{"num_attention_heads": 6, "num_key_value_heads": 3, "head_dim": 32, "norm_eps": 1e-06, "tie_word_embeddings": false, "optimizer": "adamw", "learning_rate": 0.00184, "lr_head": 0.00759}
MLP neurons of a small language model. Each row is named by its layer, matrix (gate and up: input weights; down: output weights) and neuron, and shows model dimensions 64-191. Each number is 50 + 15 x the weight over its row's rms, rounded and kept within 0 to 99. A neuron's up and down rows have the sign that makes its largest values positive.
Before each neuron's rows, "fires after" lists the tokens most often just before its 100 highest values on Wikipedia text that the model never trained on. A number after a token or word is its count.

fires after: " M" 32, " m" 11, "em" 10, "un" 4, "im" 4
L11.gate303:50 59 54 67 68 56 49 70 51 24 49 40 60 38 70 28 64 80 64 61 42 28 73 55 37 23 54 47 41 62 50 67 42 65 44 40 30 62 52 49 52 44 69 33 50 50 21 52 67 45 61 59 55 48 30 28 39 27 54 40 57 51 14 65 57 72 66 70 25 38 39 38 74 42 35 57 34 43 53 28 32 22 39 49 57 32 47 64 64 40 28 36 47 36 35 41 53 29 60 41 27 56 26 57 59 72 57 72 11 56 74 48 48 64 56 53 57 82 57 72 70 54 50 46 49 83 42 50
L11.up303:45 36 42 53 48 37 39 20 48 65 40 68 33 50 55 26 61 50 53 58 32 37 33 39 41 51 56 50 47 48 53 34 54 44 70 16 55 50 46 39 54 41 62 62 36 45 37 43 70 44 45 64 60 59 31 37 48 68 39 10 50 31 22 69 52 33 76 49 30 63 51 60 59 69 40 63 62 27 41 30 62 58 32 71 76 70 53 53 55 51 62 81 52 75 33 77 37 58 42 72 41 24 49 44 91 36 53 64 37 66 65 59 60 26 39 19 43 40 44 41 76 74 60 16 55 82 79 38
L11.down303:28 42 37 27 30 28 37 25 55 45 50 30 51 46 39 67 60 30 48 44 60 50 42 29 54 43 57 54 48 43 37 48 55 64 74 39 50 82 41 47 67 53 58 50 62 59 61 42 44 34 45 29 53 34 57 55 42 52 11 26 38 78 43 64 43 48 47 53 38 46 38 41 62 56 67 38 53 78 43 54 19 36 46 33 40 58 35 17 49 42 69 80 61 61 62 92 69 44 52 69 45 41 46 68 68 11 55 43 72 59 47 55 30 34 45 31 62 29 48 29 68 38 60 33 20 41 71 29

fires after: "1" 29, "0" 14, "8" 9, "9" 8, "6" 5
L3.gate0:53 42 53 02 54 38 58 62 43 59 30 45 51 56 41 46 31 71 69 29 71 56 80 08 44 43 43 36 34 58 54 48 38 41 29 52 29 57 40 77 33 56 42 47 28 39 43 42 51 56 42 50 38 54 70 56 61 69 54 20 42 53 65 87 45 54 22 78 50 43 38 73 65 58 74 07 36 65 60 33 59 41 60 55 54 57 47 47 44 65 70 42 62 48 56 55 42 40 49 62 60 34 50 42 58 64 58 60 79 59 33 60 47 55 54 51 60 47 67 53 35 52 16 43 61 57 57 53
L3.up0:62 39 60 39 56 39 70 55 50 44 85 68 50 56 41 35 24 48 67 64 42 51 58 22 16 51 66 51 24 32 52 49 58 87 49 34 75 55 66 55 23 39 65 36 40 49 46 31 68 37 49 53 31 59 26 43 49 33 52 54 43 40 26 50 24 70 38 66 58 36 62 66 58 42 34 40 54 41 54 52 64 56 58 46 79 71 59 55 46 44 36 36 54 25 24 71 36 29 44 76 54 68 15 15 34 40 55 29 45 51 51 43 56 21 42 52 47 72 63 72 61 60 57 46 52 54 63 49
L3.down0:45 37 48 51 50 63 54 33 75 36 56 36 47 57 52 49 54 32 36 27 28 49 15 40 55 41 62 61 47 81 21 57 36 54 55 49 81 42 49 46 59 79 58 61 52 57 61 53 35 40 65 32 67 36 51 23 53 48 47 30 64 34 57 51 37 65 52 91 44 35 70 37 37 45 49 60 72 53 48 25 45 49 62 47 49 66 58 56 43 52 70 44 19 57 70 45 15 42 51 42 38 48 56 64 53 46 46 56 39 29 36 46 35 32 46 56 59 66 00 43 69 63 41 34 98 40 55 67

fires after: "1" 44, "9" 12
L4.gate344:37 67 74 22 59 35 71 33 20 50 38 53 61 43 78 26 21 82 45 38 61 83 63 49 32 31 58 64 40 52 54 47 39 52 54 50 56 48 40 33 37 32 37 50 74 27 32 21 61 62 30 45 41 76 26 66 47 76 48 20 49 21 52 59 76 44 52 60 59 39 60 72 53 55 33 44 34 28 40 40 33 67 65 63 53 43 71 48 52 63 34 49 44 38 17 47 42 31 54 51 51 52 49 23 35 41 53 33 49 49 34 52 36 73 49 46 46 73 47 30 59 53 37 63 54 73 48 34
L4.up344:37 52 46 12 41 76 65 13 71 30 40 52 67 67 50 44 44 58 42 40 47 72 57 42 51 26 57 48 41 59 61 47 49 58 00 41 43 39 18 60 37 74 32 64 45 59 59 46 63 47 52 59 66 42 55 60 60 41 40 66 41 24 22 50 40 48 55 68 33 62 56 61 57 31 63 36 54 60 42 33 56 64 67 42 71 70 38 53 56 59 29 60 43 16 29 48 68 47 44 44 53 61 05 58 65 45 58 60 49 44 70 65 50 60 32 71 48 49 56 62 51 67 49 57 49 42 37 29
L4.down344:41 41 26 57 57 80 36 52 76 39 81 35 51 78 24 46 64 44 50 58 37 47 60 40 82 54 67 47 59 44 28 49 69 71 55 57 59 48 49 54 56 55 46 58 49 56 87 53 36 48 52 67 42 41 69 57 76 33 48 56 78 37 44 39 31 51 48 99 53 67 46 36 47 45 49 39 62 82 94 63 33 49 49 48 51 92 28 74 40 47 53 69 64 48 71 57 64 70 55 48 52 51 41 66 51 61 51 64 45 48 80 50 57 35 40 39 44 43 32 59 47 59 64 25 58 65 65 61

fires after: " c" 25, " t" 23, " cap" 11, " s" 11, " p" 9, " C" 8
L6.gate199:38 30 70 51 42 34 53 54 57 39 35 57 32 33 61 17 44 55 52 27 59 48 73 50 63 31 34 35 44 43 15 44 45 66 37 62 63 53 70 68 65 55 35 52 48 25 44 30 40 70 52 77 32 53 57 44 43 48 30 37 64 49 70 45 33 55 57 39 48 61 22 43 82 63 38 54 40 40 41 42 30 20 43 30 51 42 30 62 66 62 68 61 57 34 26 49 47 51 64 68 53 39 60 49 53 69 35 40 53 56 48 45 57 43 49 33 52 57 44 62 54 46 57 79 48 20 19 46
L6.up199:30 60 51 65 48 43 41 44 58 71 36 48 51 63 29 45 24 76 60 50 34 62 51 26 68 43 53 23 22 48 43 41 14 54 50 33 37 37 36 70 59 16 24 57 12 34 45 50 49 49 24 67 44 74 30 70 60 59 45 45 46 38 33 53 63 47 34 41 65 43 34 19 18 47 35 39 32 57 53 49 36 56 45 54 76 61 36 55 46 48 41 52 43 42 51 39 65 23 46 67 37 61 28 33 39 50 52 70 50 54 36 38 37 32 68 15 47 60 46 33 42 75 58 55 66 52 45 48
L6.down199:51 45 51 55 59 44 40 46 31 68 33 62 52 35 51 45 51 48 44 38 45 42 62 41 86 59 50 39 23 38 30 57 33 35 50 71 70 68 40 22 38 46 16 51 33 69 44 64 46 61 17 78 73 55 59 63 57 67 68 40 44 52 52 51 65 44 66 92 82 41 60 46 34 46 38 43 47 44 75 27 43 73 39 74 72 67 31 52 51 68 31 59 35 54 61 49 45 23 72 57 53 37 38 57 39 31 44 34 18 44 34 29 36 45 48 23 60 50 46 41 56 61 36 38 60 41 41 59

fires after: " M" 27, " Ch" 25, " W" 12, "Ch" 6, "M" 6, " m" 6
L11.gate427:53 69 63 44 58 34 54 44 65 40 53 37 24 43 58 48 59 50 39 47 45 47 37 18 31 71 44 48 54 37 71 67 39 24 66 33 55 77 35 39 37 58 50 33 29 47 26 39 67 45 56 56 29 60 67 63 26 50 68 55 58 55 63 31 19 75 78 48 74 43 34 31 42 54 44 29 51 40 76 16 47 62 38 60 39 44 61 34 51 59 28 46 65 47 38 55 40 36 69 69 44 34 41 63 50 53 57 43 43 45 65 54 29 82 49 61 51 24 74 43 61 39 56 48 42 33 29 73
L11.up427:53 66 43 54 60 42 10 44 55 75 62 43 21 48 71 44 69 59 35 32 13 30 56 45 44 63 65 34 89 51 56 32 46 36 55 44 43 56 66 51 56 32 57 60 58 57 34 16 51 52 55 45 49 63 22 54 52 65 49 77 26 55 30 36 59 45 47 45 45 62 59 48 02 64 59 26 76 74 69 50 53 64 49 56 96 48 57 74 47 48 39 52 39 66 32 57 47 78 57 29 46 40 30 71 74 46 81 58 73 35 54 55 47 75 46 47 60 56 48 62 90 47 55 50 56 66 43 25
L11.down427:46 54 48 30 33 16 30 64 58 52 56 38 31 36 62 63 49 47 57 51 48 51 65 64 70 49 61 41 29 36 46 22 55 37 50 52 36 65 24 36 75 60 61 71 31 70 72 51 44 59 43 58 41 60 49 69 51 38 36 32 75 49 50 40 67 51 39 88 56 59 82 53 38 33 49 52 47 55 71 45 48 31 66 39 47 47 43 67 52 44 39 71 57 59 41 51 99 20 33 46 68 40 36 43 67 36 61 60 48 52 57 33 44 61 36 30 74 55 71 39 43 14 51 50 46 47 48 46

fires after: "1" 21, "9" 12, " " 8, "l" 8, "os" 7, " John" 5
L11.gate53:48 34 53 54 42 00 59 61 53 69 27 45 72 71 54 41 63 61 69 66 51 61 46 59 55 26 53 43 64 55 77 13 29 19 30 54 43 40 41 48 47 35 57 56 64 45 49 57 65 40 24 70 59 32 80 73 47 53 46 44 20 51 48 60 28 53 35 73 55 63 42 49 58 43 73 42 39 59 46 40 50 48 49 27 63 55 39 56 66 24 24 39 43 54 54 79 53 29 56 34 23 44 48 44 67 71 46 46 55 65 57 67 30 44 35 51 63 54 41 47 79 37 76 65 48 98 70 59
L11.up53:41 46 54 43 57 32 35 49 60 49 66 58 39 49 99 45 49 65 61 65 94 52 47 51 32 49 60 48 74 27 43 39 62 93 46 57 87 40 45 41 35 48 49 80 53 44 47 56 36 55 62 46 63 65 75 38 64 47 73 51 56 50 25 55 36 50 59 65 57 52 65 31 54 49 65 32 64 46 56 40 44 44 61 34 48 45 44 50 59 40 51 58 54 33 62 61 67 57 76 47 41 39 43 52 53 47 34 57 46 40 53 49 38 48 59 57 53 67 57 65 55 65 60 28 59 43 42 43
L11.down53:31 52 49 43 63 43 51 24 55 57 51 54 30 29 24 21 43 46 47 31 25 58 33 29 31 64 43 37 30 55 50 74 77 37 43 13 59 58 60 41 64 26 68 35 46 22 35 30 58 55 66 53 53 59 55 57 53 63 56 57 60 62 57 64 38 57 43 47 58 31 63 41 58 48 47 56 50 48 51 48 16 68 50 71 46 53 67 84 51 59 44 53 17 68 66 51 12 46 38 49 66 17 66 54 59 57 36 45 53 29 62 38 41 40 31 58 69 60 27 75 55 50 46 37 37 33 35 65

fires after: " c" 28, " S" 10, " h" 9, " qu" 5, " m" 5, " s" 5
L11.gate73:41 49 78 72 69 47 48 40 76 62 46 67 36 63 49 42 55 41 64 40 34 53 56 76 64 51 25 54 59 59 46 29 39 53 70 55 36 44 54 49 25 64 52 62 33 00 15 50 64 55 68 55 46 36 58 61 66 40 26 69 43 63 77 34 45 62 64 56 56 49 42 48 31 53 47 40 42 37 63 34 32 60 49 52 58 39 40 58 85 53 35 71 53 58 46 56 72 69 27 52 48 73 35 57 35 51 54 67 57 51 69 79 56 73 50 65 62 62 24 45 84 44 34 55 46 55 72 68
L11.up73:44 69 64 59 50 38 44 35 45 59 49 76 39 51 69 69 47 55 59 32 39 51 26 17 55 45 45 47 33 69 26 45 56 63 15 60 38 69 57 67 77 46 69 35 43 41 69 60 65 52 39 42 52 43 56 28 43 55 52 44 53 52 51 33 25 63 71 36 49 61 83 64 62 58 62 45 75 30 58 54 49 27 48 37 74 60 54 49 36 54 45 55 37 42 52 70 16 39 63 59 35 52 68 65 33 84 60 67 54 57 61 63 49 64 23 73 78 40 52 41 92 77 58 69 26 32 64 55
L11.down73:55 48 26 58 62 38 56 51 68 57 48 44 51 50 54 44 60 33 25 45 58 21 48 37 68 49 44 13 62 57 47 55 68 75 55 71 48 56 68 70 44 49 58 46 37 42 26 70 60 43 54 70 56 48 45 33 23 54 45 06 46 56 43 63 27 39 47 42 58 73 51 55 50 44 58 20 64 37 14 50 98 63 67 37 53 28 26 59 68 49 59 41 51 48 48 48 79 52 45 39 62 49 44 39 30 51 47 45 60 56 80 41 48 48 49 58 50 23 44 72 57 59 41 35 51 66 59 45

fires after: "1" 31, "2" 22, "3" 8, "5" 5
L3.gate466:39 40 29 47 41 36 61 42 46 32 83 60 66 65 66 43 75 47 52 65 54 72 60 42 59 59 61 41 71 59 68 66 40 37 48 26 86 62 54 40 70 57 60 61 59 34 46 45 81 26 49 38 36 51 58 43 44 54 32 40 28 41 60 43 65 42 28 56 58 49 34 36 57 27 53 36 44 52 54 56 71 31 35 61 77 43 30 55 41 39 86 24 48 72 55 59 22 05 53 73 43 49 74 56 73 43 82 40 38 29 34 22 68 59 68 49 36 55 36 52 51 45 58 53 50 99 58 74
L3.up466:67 79 63 54 47 65 56 68 52 43 63 18 35 39 80 40 74 31 49 62 60 36 52 45 38 47 80 43 38 45 51 43 52 61 69 62 72 32 37 56 45 20 53 30 50 64 29 70 65 36 66 43 56 45 50 28 23 55 54 39 32 70 38 50 81 43 52 46 39 29 67 82 48 72 73 70 27 41 38 43 37 59 37 25 69 29 49 34 52 58 69 42 26 60 51 47 53 78 57 63 57 51 61 50 53 49 62 55 84 54 20 72 51 52 55 51 53 59 46 63 77 44 15 41 44 36 52 54
L3.down466:53 50 67 73 43 73 50 58 53 59 38 40 42 63 38 66 51 58 44 26 67 45 50 45 40 59 72 81 41 52 55 73 44 46 64 52 40 48 81 54 36 21 54 49 34 67 37 44 59 38 58 76 71 40 55 29 58 43 45 48 40 77 48 68 76 51 39 84 50 54 41 80 62 65 46 34 45 45 64 39 52 71 65 32 54 10 51 33 62 81 61 31 59 46 37 47 99 62 59 53 60 58 30 59 65 52 44 47 34 55 29 76 49 51 45 24 56 39 68 59 64 69 45 48 51 52 49 42

fires after: " m" 25, "C" 15, " M" 14, " c" 4
L7.gate499:48 82 55 44 33 47 49 64 66 55 21 62 26 39 50 49 40 53 47 41 41 84 25 60 38 33 54 56 49 50 35 64 48 80 63 64 42 65 24 60 59 28 62 78 55 41 36 76 58 67 48 48 39 55 64 11 59 50 40 60 29 75 65 49 39 31 73 59 62 71 37 42 63 54 52 40 42 30 53 56 62 72 18 57 48 43 39 66 66 57 35 46 63 31 28 42 30 39 57 50 42 56 44 60 64 62 41 29 36 69 76 62 45 58 38 51 44 28 49 29 43 54 41 59 26 43 44 53
L7.up499:44 24 49 44 55 36 55 58 69 62 51 66 42 57 67 50 50 37 63 36 65 40 38 16 44 70 56 52 67 44 67 56 45 65 54 62 48 40 45 44 44 58 55 54 48 43 33 42 58 58 47 38 65 64 49 55 40 34 70 85 68 63 57 71 30 47 44 54 44 48 80 36 24 56 49 72 95 46 52 34 68 50 70 46 66 41 50 55 36 75 14 57 60 65 56 52 62 13 63 51 50 68 77 61 49 62 69 49 56 47 73 29 36 47 46 54 56 70 51 77 76 60 50 34 63 33 77 57
L7.down499:25 49 52 30 48 45 42 51 63 61 35 47 40 50 37 51 51 37 36 40 40 62 45 72 45 74 49 70 55 53 67 42 28 60 36 70 40 25 68 35 15 42 57 43 59 47 50 55 46 44 55 22 22 61 57 39 52 26 57 35 23 62 38 54 22 47 46 88 63 68 79 68 60 52 51 48 45 60 16 18 92 88 44 52 55 19 35 45 47 36 66 59 54 51 58 77 38 41 73 61 50 57 45 33 52 56 70 56 65 78 66 31 34 66 33 65 44 48 34 40 52 37 35 71 54 50 52 72

fires after: " C" 20, " c" 15, " P" 13, "C" 11
L6.gate491:54 68 73 69 57 39 45 51 48 38 53 57 48 47 68 47 31 40 51 46 54 40 29 56 29 73 32 59 42 63 46 52 62 68 46 37 38 65 51 58 70 40 48 54 36 33 51 58 50 78 53 77 30 51 66 29 46 64 30 57 42 62 95 55 29 63 52 41 60 32 21 31 33 61 46 74 42 51 63 32 37 78 39 83 29 76 30 62 65 49 32 55 26 44 42 21 59 57 36 43 36 30 54 49 49 62 36 52 53 52 43 73 76 62 39 76 21 32 31 62 37 83 79 45 69 41 34 86
L6.up491:48 49 50 55 61 58 26 55 21 41 66 48 63 70 45 62 50 51 67 75 75 78 34 50 66 60 55 40 83 66 54 52 42 50 58 68 33 25 38 65 43 37 46 73 40 53 48 53 84 33 24 52 62 38 64 49 25 38 57 50 57 52 46 39 72 35 35 41 60 53 71 47 32 64 37 47 43 24 24 35 40 36 70 44 72 39 62 46 54 69 36 42 44 39 28 40 55 73 62 35 45 63 38 54 84 44 20 52 50 54 65 56 28 13 55 60 51 56 60 45 93 49 47 61 51 58 14 40
L6.down491:50 61 74 60 68 55 44 75 46 51 90 53 50 41 34 51 65 25 49 54 77 60 28 54 61 28 57 40 62 62 59 62 38 52 37 62 41 28 49 67 48 54 66 67 56 57 60 46 86 52 73 36 70 34 72 53 65 16 69 99 48 71 25 46 46 54 38 36 49 64 58 61 51 63 43 22 38 36 38 66 36 24 51 56 63 55 52 70 47 42 39 44 58 58 58 62 50 47 86 68 49 57 38 35 39 34 64 44 54 69 52 49 40 75 31 74 47 55 52 40 51 35 33 51 63 66 10 62

fires after: " " 85, "0" 4
L10.gate118:56 37 47 27 49 58 45 42 42 55 31 69 64 68 65 46 61 65 22 69 73 83 17 61 41 34 35 33 53 32 46 58 38 62 47 64 42 58 57 68 38 64 61 53 57 44 75 58 80 52 54 50 43 47 45 30 33 32 45 74 16 42 70 50 51 76 59 42 42 51 57 39 61 56 57 30 50 43 44 55 57 54 41 51 25 69 56 66 55 51 45 34 64 45 26 47 49 47 74 41 34 70 65 47 45 74 45 49 63 24 51 84 65 27 41 72 65 52 31 48 38 53 40 62 43 49 48 63
L10.up118:55 43 64 53 65 50 32 97 55 46 49 27 30 27 60 30 57 54 59 52 78 54 44 43 48 60 37 52 37 52 37 51 61 60 44 51 28 54 41 37 52 73 91 63 58 53 62 51 72 29 38 57 35 53 45 51 84 56 37 48 37 73 57 44 23 39 48 32 39 39 56 62 52 74 19 36 62 79 34 50 53 34 49 48 48 34 46 54 45 60 42 35 43 50 37 57 24 51 40 35 59 70 46 43 64 36 40 47 53 35 17 57 51 27 83 53 46 55 46 46 50 37 68 31 52 70 72 41
L10.down118:60 59 69 48 61 50 47 40 75 59 54 56 38 40 70 34 54 41 52 16 48 30 48 50 52 30 56 66 52 50 27 65 60 45 71 59 47 44 44 50 18 49 54 58 62 55 44 44 78 33 44 30 46 75 57 57 64 50 56 58 41 48 62 57 52 14 50 00 65 30 47 56 57 53 41 54 39 70 02 68 73 10 49 53 56 46 48 58 42 46 72 47 58 81 44 55 32 65 54 55 53 64 54 53 27 72 47 58 62 45 30 30 52 44 64 73 65 91 61 28 69 42 73 44 55 47 67 81

fires after: "." 33, " is" 28, "2" 6, " was" 6, " " 5, "0" 4
L10.gate281:46 40 54 64 69 17 61 61 51 45 36 44 56 30 51 45 56 34 39 16 46 56 46 59 32 72 33 39 48 57 22 54 48 36 53 50 53 57 32 82 39 58 45 65 50 42 53 70 50 75 53 55 35 74 44 46 42 93 31 53 34 70 59 51 41 43 57 44 37 35 68 29 39 60 36 70 74 43 41 39 52 63 17 85 29 65 62 66 60 58 32 12 38 67 37 45 37 40 34 53 49 56 31 47 42 56 64 32 41 58 75 46 48 33 41 62 28 43 55 46 79 36 40 64 31 46 38 59
L10.up281:51 53 53 60 41 39 41 68 55 52 49 33 75 44 66 48 74 74 35 52 37 43 38 68 18 53 50 65 44 46 40 91 63 40 41 57 67 63 34 42 47 71 72 43 32 32 73 81 77 54 66 43 36 21 50 47 51 39 37 57 41 57 53 32 23 62 57 50 63 41 39 59 45 60 74 51 45 86 33 43 52 54 31 59 29 48 22 37 56 48 73 44 36 66 24 51 34 34 59 30 67 54 51 60 46 45 36 43 35 49 48 48 74 65 66 46 60 35 30 50 50 44 28 81 59 67 71 36
L10.down281:73 54 40 41 41 19 65 41 61 37 69 35 43 54 99 41 43 61 32 55 60 39 60 78 32 45 50 49 45 59 46 80 45 63 41 64 62 57 16 43 45 59 30 35 27 37 73 63 83 55 70 52 62 44 50 43 67 45 56 55 61 58 47 47 07 49 55 00 43 43 53 60 63 42 53 45 36 76 28 31 35 41 57 38 41 65 44 70 48 44 52 45 59 65 49 47 22 32 32 39 41 52 77 56 33 53 41 60 59 50 36 43 69 49 59 39 35 47 55 42 48 58 39 60 36 46 54 48

fires after: " " 33, "1" 20, " (" 4, "6" 4, "9" 4
L3.gate311:48 67 49 07 55 33 60 58 64 64 33 66 60 00 60 27 51 62 46 66 70 33 60 54 37 08 56 55 10 46 51 46 30 39 20 48 08 52 43 79 60 71 37 57 45 59 34 40 37 31 53 45 38 62 35 47 34 68 58 26 62 58 41 53 54 84 26 62 47 56 51 64 22 55 65 38 42 54 57 63 50 43 77 63 48 65 46 53 58 69 38 59 58 55 42 51 33 26 54 47 35 55 56 56 33 70 45 43 48 58 38 43 45 50 43 52 22 29 47 41 52 77 49 37 74 52 58 38
L3.up311:66 52 77 25 68 71 49 17 49 71 52 61 52 39 60 40 53 68 59 41 46 44 42 46 48 73 68 54 60 36 73 42 50 64 26 25 60 38 51 52 43 47 36 64 51 58 40 40 49 48 60 56 58 38 62 58 37 45 61 47 37 46 44 60 53 53 09 40 71 40 08 77 53 46 81 60 28 50 66 59 70 74 43 64 69 60 45 45 63 36 48 67 77 69 64 59 34 30 56 57 60 55 63 28 54 37 70 71 57 63 62 40 51 61 59 52 57 61 41 37 59 49 59 20 46 54 85 70
L3.down311:56 54 38 86 16 48 44 77 54 42 66 65 65 54 28 32 35 34 36 49 22 42 44 49 51 52 52 48 62 68 37 67 61 70 79 52 67 54 67 56 55 33 73 51 62 63 57 64 34 53 50 39 51 24 48 44 98 42 51 43 32 23 67 61 06 68 44 81 50 69 54 36 35 37 48 73 75 67 24 40 44 52 38 56 37 35 33 35 47 51 49 36 29 54 70 53 40 48 49 45 47 60 22 67 37 42 55 65 81 50 47 53 36 30 53 50 24 45 61 26 33 41 28 50 47 55 35 37

fires after: " h" 27, " H" 13, " m" 11, " M" 6, " Z" 4, " S" 4
L11.gate295:47 48 62 54 35 64 59 72 65 55 51 60 28 67 59 71 72 70 38 53 59 67 74 64 34 28 29 48 75 69 57 53 60 37 39 47 52 59 57 49 38 52 48 56 43 16 51 71 59 55 42 67 25 70 67 52 54 58 58 44 54 44 65 39 34 60 48 53 43 51 39 34 69 53 38 52 47 54 50 20 32 72 29 39 50 73 46 40 62 74 40 54 31 58 54 49 67 78 40 65 56 29 35 26 64 40 63 83 39 45 66 65 71 56 69 52 56 25 61 57 72 28 55 44 57 50 55 70
L11.up295:36 30 67 55 41 47 49 50 45 35 51 80 32 50 65 66 37 33 37 62 69 32 29 67 71 38 39 63 57 50 54 28 82 53 58 42 60 38 14 57 31 30 34 31 97 39 18 40 60 65 50 44 30 63 43 60 43 51 49 51 43 77 35 46 54 65 85 44 29 49 50 34 17 52 56 47 75 37 60 62 78 55 65 76 75 61 53 77 46 26 29 41 45 38 34 90 43 69 53 51 39 58 56 48 49 60 50 50 81 65 23 55 45 67 40 38 65 62 60 31 41 32 52 51 60 45 52 58
L11.down295:47 52 52 35 74 37 35 38 28 78 73 68 60 73 43 25 55 54 51 61 57 60 30 58 47 69 49 33 40 52 21 33 49 16 53 62 46 53 30 52 46 33 58 61 41 64 25 25 62 78 55 54 23 42 53 38 63 51 81 53 67 16 39 55 34 30 44 98 57 36 25 59 23 39 52 30 47 47 42 60 50 35 50 59 39 47 79 66 86 40 39 56 45 61 55 49 35 43 15 50 40 31 54 73 70 59 40 43 44 37 55 51 38 57 65 41 65 64 38 69 30 55 55 59 34 25 72 55

fires after: "0" 58, " " 15, "1" 5, "9" 5, "2" 5
L4.gate24:49 43 30 23 51 39 81 27 39 17 34 69 99 63 65 59 67 54 56 34 67 69 66 82 47 36 50 41 75 42 39 46 50 52 49 71 57 56 77 42 36 43 51 48 51 20 47 46 53 73 64 76 41 68 54 41 30 66 32 83 41 31 81 85 40 64 37 43 61 41 46 59 37 58 37 60 62 47 64 60 43 48 59 51 36 65 40 49 60 49 45 48 59 71 11 72 42 39 51 63 58 67 69 49 41 62 46 42 57 69 52 87 68 44 50 71 48 52 38 28 88 51 37 54 46 45 58 44
L4.up24:65 50 60 67 50 28 64 66 47 50 68 61 29 36 62 58 69 48 54 66 47 72 33 35 38 36 71 39 53 24 49 47 80 79 37 80 67 54 44 37 32 54 54 32 57 59 23 42 53 58 78 44 43 72 60 37 49 54 54 37 44 73 39 47 40 68 64 45 48 18 42 45 62 53 40 40 73 20 39 45 54 59 50 44 56 46 31 66 56 33 55 48 42 78 48 61 42 44 47 67 38 36 57 39 60 57 50 60 41 42 71 71 41 65 32 29 43 77 41 40 44 31 53 65 46 33 68 61
L4.down24:76 55 48 63 46 51 50 53 42 47 57 38 35 29 41 59 56 46 69 64 66 67 52 79 15 39 54 48 46 49 36 46 48 70 37 43 33 59 34 25 14 39 52 49 44 60 41 54 56 42 67 88 67 42 44 46 42 45 51 47 64 70 43 38 69 79 76 08 55 37 54 54 62 62 39 43 48 40 24 56 13 26 33 43 56 46 21 74 39 36 40 51 34 65 42 52 00 59 62 31 67 58 60 59 46 53 20 63 60 53 62 54 46 36 50 34 47 58 50 33 29 35 65 62 43 41 48 57

fires after: " p" 18, " t" 11, " g" 10, " m" 9, " sp" 8, " hel" 7
L10.gate357:33 42 34 53 41 71 14 92 49 25 26 54 51 46 43 61 85 48 36 57 48 66 60 44 76 50 37 30 74 63 58 49 38 63 26 62 56 43 35 65 62 61 69 55 47 41 53 48 48 56 37 64 47 40 50 50 50 44 58 82 65 50 70 49 35 63 57 56 46 62 56 33 59 52 33 46 50 57 47 65 57 49 34 35 67 55 34 39 60 57 25 59 59 51 80 39 62 43 43 36 64 61 69 62 69 58 42 29 55 32 34 56 88 17 73 59 43 47 51 53 66 19 77 82 54 52 67 55
L10.up357:63 65 42 63 51 43 74 48 59 49 45 63 49 59 55 58 39 59 61 40 41 43 74 57 52 73 35 30 22 58 55 52 37 47 50 59 26 62 62 56 38 38 55 40 29 35 45 47 53 49 35 45 45 69 33 61 67 40 56 69 61 29 61 65 74 63 63 67 37 58 49 20 50 35 37 71 34 49 53 33 45 41 64 45 44 66 61 66 58 35 29 64 33 51 34 36 36 46 42 81 41 70 62 25 20 48 80 37 69 54 16 52 34 34 65 30 65 52 32 46 36 13 48 34 27 40 37 52
L10.down357:35 57 49 39 44 39 42 51 58 59 39 57 41 49 43 55 75 51 16 56 46 58 65 23 25 85 39 53 41 66 30 55 52 65 36 58 48 46 39 53 65 66 39 66 38 49 60 49 53 57 39 43 54 41 44 48 63 60 67 57 47 79 99 62 33 51 55 30 11 59 50 74 27 56 39 47 34 47 47 41 78 57 36 39 60 54 57 53 57 69 14 51 43 33 40 52 86 75 48 46 49 40 43 64 51 25 29 53 37 39 19 51 57 41 68 16 45 45 53 06 62 18 49 58 46 45 54 62

fires after: "1" 17, "7" 13, "6" 13, "2" 9, "3" 9
L4.gate95:40 68 35 46 41 26 34 63 54 35 32 63 38 62 77 34 99 79 43 57 51 52 54 43 68 10 57 33 12 46 48 34 73 32 39 51 51 68 56 39 35 67 45 52 66 51 45 36 34 60 36 38 43 35 44 51 58 38 56 34 57 35 54 61 64 70 54 50 54 49 63 65 52 18 42 30 55 70 42 60 45 24 40 40 66 43 57 48 49 57 68 73 51 63 06 59 47 16 58 59 68 98 60 40 33 48 46 58 65 51 44 30 43 34 45 62 44 69 63 38 47 46 43 71 59 38 66 67
L4.up95:56 62 36 40 67 45 48 50 50 34 48 38 45 67 44 44 39 66 33 28 48 70 28 33 31 62 57 31 27 33 37 87 36 48 13 55 46 72 57 57 07 42 55 56 41 53 51 50 69 40 50 66 55 42 34 46 56 57 49 69 19 31 48 46 38 47 21 56 33 21 48 30 19 64 42 49 47 72 50 70 59 26 57 58 54 59 46 35 56 65 29 49 48 79 65 24 47 31 61 44 53 48 16 54 63 55 49 40 56 44 69 57 42 44 46 47 50 52 76 27 57 49 27 21 67 44 80 32
L4.down95:19 41 54 49 51 61 44 45 70 65 57 61 50 25 57 48 62 49 46 45 25 53 44 48 47 29 58 50 73 85 23 58 76 49 40 80 63 57 55 56 49 51 29 77 37 65 43 41 49 44 47 37 52 71 42 68 44 43 42 74 37 70 54 38 50 58 48 55 71 46 82 52 44 40 54 64 59 65 39 31 46 51 49 63 63 50 53 80 33 25 50 28 14 00 53 75 35 78 47 64 41 51 82 55 63 72 51 69 60 44 38 50 49 44 53 60 54 45 21 89 42 36 58 54 66 72 30 49